{
  "positions": "learned",
  "qk_norm": false,
  "parallel_block": false,
  "init": "normal",
  "init_std_down": 0.0233,
  "beta2": 0.99,
  "doc_mask": true
}
MLP neurons of a small language model. Each row is named by its layer, matrix (up: input weights; down: output weights) and neuron, and shows model dimensions 48-111. Each number is 200 + 40 x the weight over its row's rms, rounded and kept within 0 to 999.
After each neuron's rows, "fires after" lists the tokens most often just before its 100 highest values on Wikipedia text that the model never trained on; "fires on" lists the tokens most often at its 100 highest values on Wikipedia text that the model never trained on.

L15.up949,238,202,232,236,188,180,188,242,320,151,194,204,157,214,212,112,249,210,270,185,207,193,162,194,187,186,176,191,198,203,159,245,195,206,211,171,152,243,204,196,204,248,168,203,255,210,219,269,206,218,212,131,203,199,302,270,260,154,152,162,250,218,182,146
L15.down949,257,222,191,184,178,265,194,221,80,208,215,181,134,167,113,232,185,181,140,199,181,153,221,253,176,179,228,233,213,164,237,167,222,218,264,256,169,175,151,189,230,223,201,97,134,272,169,142,140,235,221,191,189,214,210,163,206,164,202,191,197,206,280,181
fires after: "-"
fires on: "|", "finals", " record"

L15.up176,174,218,215,167,172,156,172,222,167,225,227,131,213,271,188,268,240,196,201,194,208,202,202,195,243,261,182,232,241,233,159,180,215,186,222,146,244,210,281,195,173,178,191,201,283,177,175,176,197,241,78,230,188,244,220,241,264,159,294,135,247,204,269,125
L15.down176,204,214,240,191,157,117,179,199,170,243,82,167,190,229,180,167,190,181,170,205,184,178,141,210,176,205,253,144,231,219,155,223,205,231,267,124,216,221,156,256,250,193,133,202,170,168,253,165,141,201,207,261,131,212,250,134,232,185,275,179,176,237,189,190
fires after: "\n\n", "-", "|", " •"
fires on: "=", " cr", " Clade", " Density", " ph"

L6.up820,184,203,159,170,221,132,250,248,241,159,180,207,169,230,238,183,196,142,216,184,276,172,178,197,197,138,238,224,221,227,205,272,221,142,222,191,219,185,244,222,202,235,170,176,226,293,234,184,200,215,211,180,219,149,242,172,238,163,232,202,209,183,258,147
L6.down820,244,259,212,102,233,182,175,220,167,206,216,269,219,218,153,236,200,202,208,253,234,179,173,152,114,201,159,179,252,164,237,203,163,165,228,186,205,230,107,217,253,151,170,183,283,189,205,232,206,263,272,146,198,208,233,187,257,170,179,179,253,237,234,124
fires after: "-", "|"
fires on: "-", "|"

L19.up150,240,259,212,205,177,154,216,214,189,324,170,251,120,187,181,191,204,205,256,224,219,258,175,195,192,204,191,258,234,153,234,179,191,206,194,214,191,202,252,311,185,146,179,148,201,207,224,204,190,182,189,201,219,230,180,271,242,230,227,170,175,132,215,161
L19.down150,139,196,234,206,262,156,199,187,173,145,191,167,222,206,247,215,203,217,260,402,187,141,175,237,173,293,168,213,223,170,132,145,139,211,207,193,168,249,160,108,149,252,249,186,222,229,215,230,257,246,154,224,174,179,227,144,185,180,258,184,230,199,196,116
fires after: "\n\n", "nt"
fires on: "=", " the", "hr", "re"

L19.up244,185,159,194,190,166,174,194,186,222,199,242,175,169,192,252,225,239,179,173,223,268,202,158,84,220,159,172,196,162,234,217,205,205,181,135,121,196,126,140,199,175,237,145,221,223,196,187,196,207,153,199,174,254,274,243,179,222,121,156,221,185,213,191,156
L19.down244,256,183,168,204,210,162,198,199,242,193,192,251,169,210,160,162,194,228,204,384,229,190,204,195,199,208,153,245,228,157,185,193,237,163,183,204,228,193,180,146,208,119,218,159,146,239,222,191,196,185,200,262,252,221,198,219,201,160,204,216,199,230,225,218
fires after: "  ", "-", "%"
fires on: "|", " of", " |"

L15.up336,172,201,198,185,246,153,188,249,163,223,263,224,197,200,213,183,239,134,218,219,245,254,279,244,255,212,111,155,246,195,223,209,243,129,184,149,192,213,194,249,214,222,185,149,168,195,139,151,173,185,178,237,259,287,212,216,232,186,221,226,115,207,150,155
L15.down336,199,198,83,204,188,184,180,176,237,157,156,156,249,225,204,218,116,191,222,209,256,127,199,206,120,197,219,243,194,180,265,141,209,250,237,156,197,221,201,200,125,184,233,209,187,194,176,226,185,240,233,215,252,174,158,161,235,214,133,176,227,256,235,220
fires after: "'", " was", " as", " is", " and"
fires on: " the", "s", " their", " his", " her"

L11.up979,139,123,170,151,132,213,336,162,255,201,223,204,202,277,295,173,198,194,214,192,152,116,201,204,214,219,137,222,175,169,217,206,203,188,260,215,168,221,169,199,221,232,245,178,188,170,221,204,198,179,262,177,186,225,213,186,210,149,151,227,189,210,186,223
L11.down979,209,251,240,250,204,254,89,223,135,146,192,187,207,190,202,225,242,243,217,216,155,254,212,151,211,156,235,162,262,244,193,165,181,217,161,194,163,144,219,236,219,196,178,161,231,198,202,165,229,166,122,234,177,223,193,245,178,196,183,144,150,279,227,139
fires after: "'", " United", "Men", "ine", " served", "agan"
fires on: "s", " States", "ad", "'", "nt", "n"

L11.up927,195,170,203,204,245,166,307,160,222,185,170,271,223,206,275,190,222,178,241,202,220,196,258,177,255,166,216,235,212,191,188,131,169,175,217,265,184,122,157,188,181,224,176,124,200,163,258,180,274,197,181,226,257,107,233,205,209,168,229,138,183,159,185,148
L11.down927,192,272,176,148,206,234,232,171,166,232,281,154,196,232,239,167,196,185,99,209,230,206,280,230,183,122,197,217,255,199,114,182,177,231,205,216,200,241,194,264,183,240,164,258,252,220,144,100,193,197,235,319,219,172,156,244,233,294,195,151,202,217,140,185
fires after: "'", "j"
fires on: "s", "^", "ied", " $"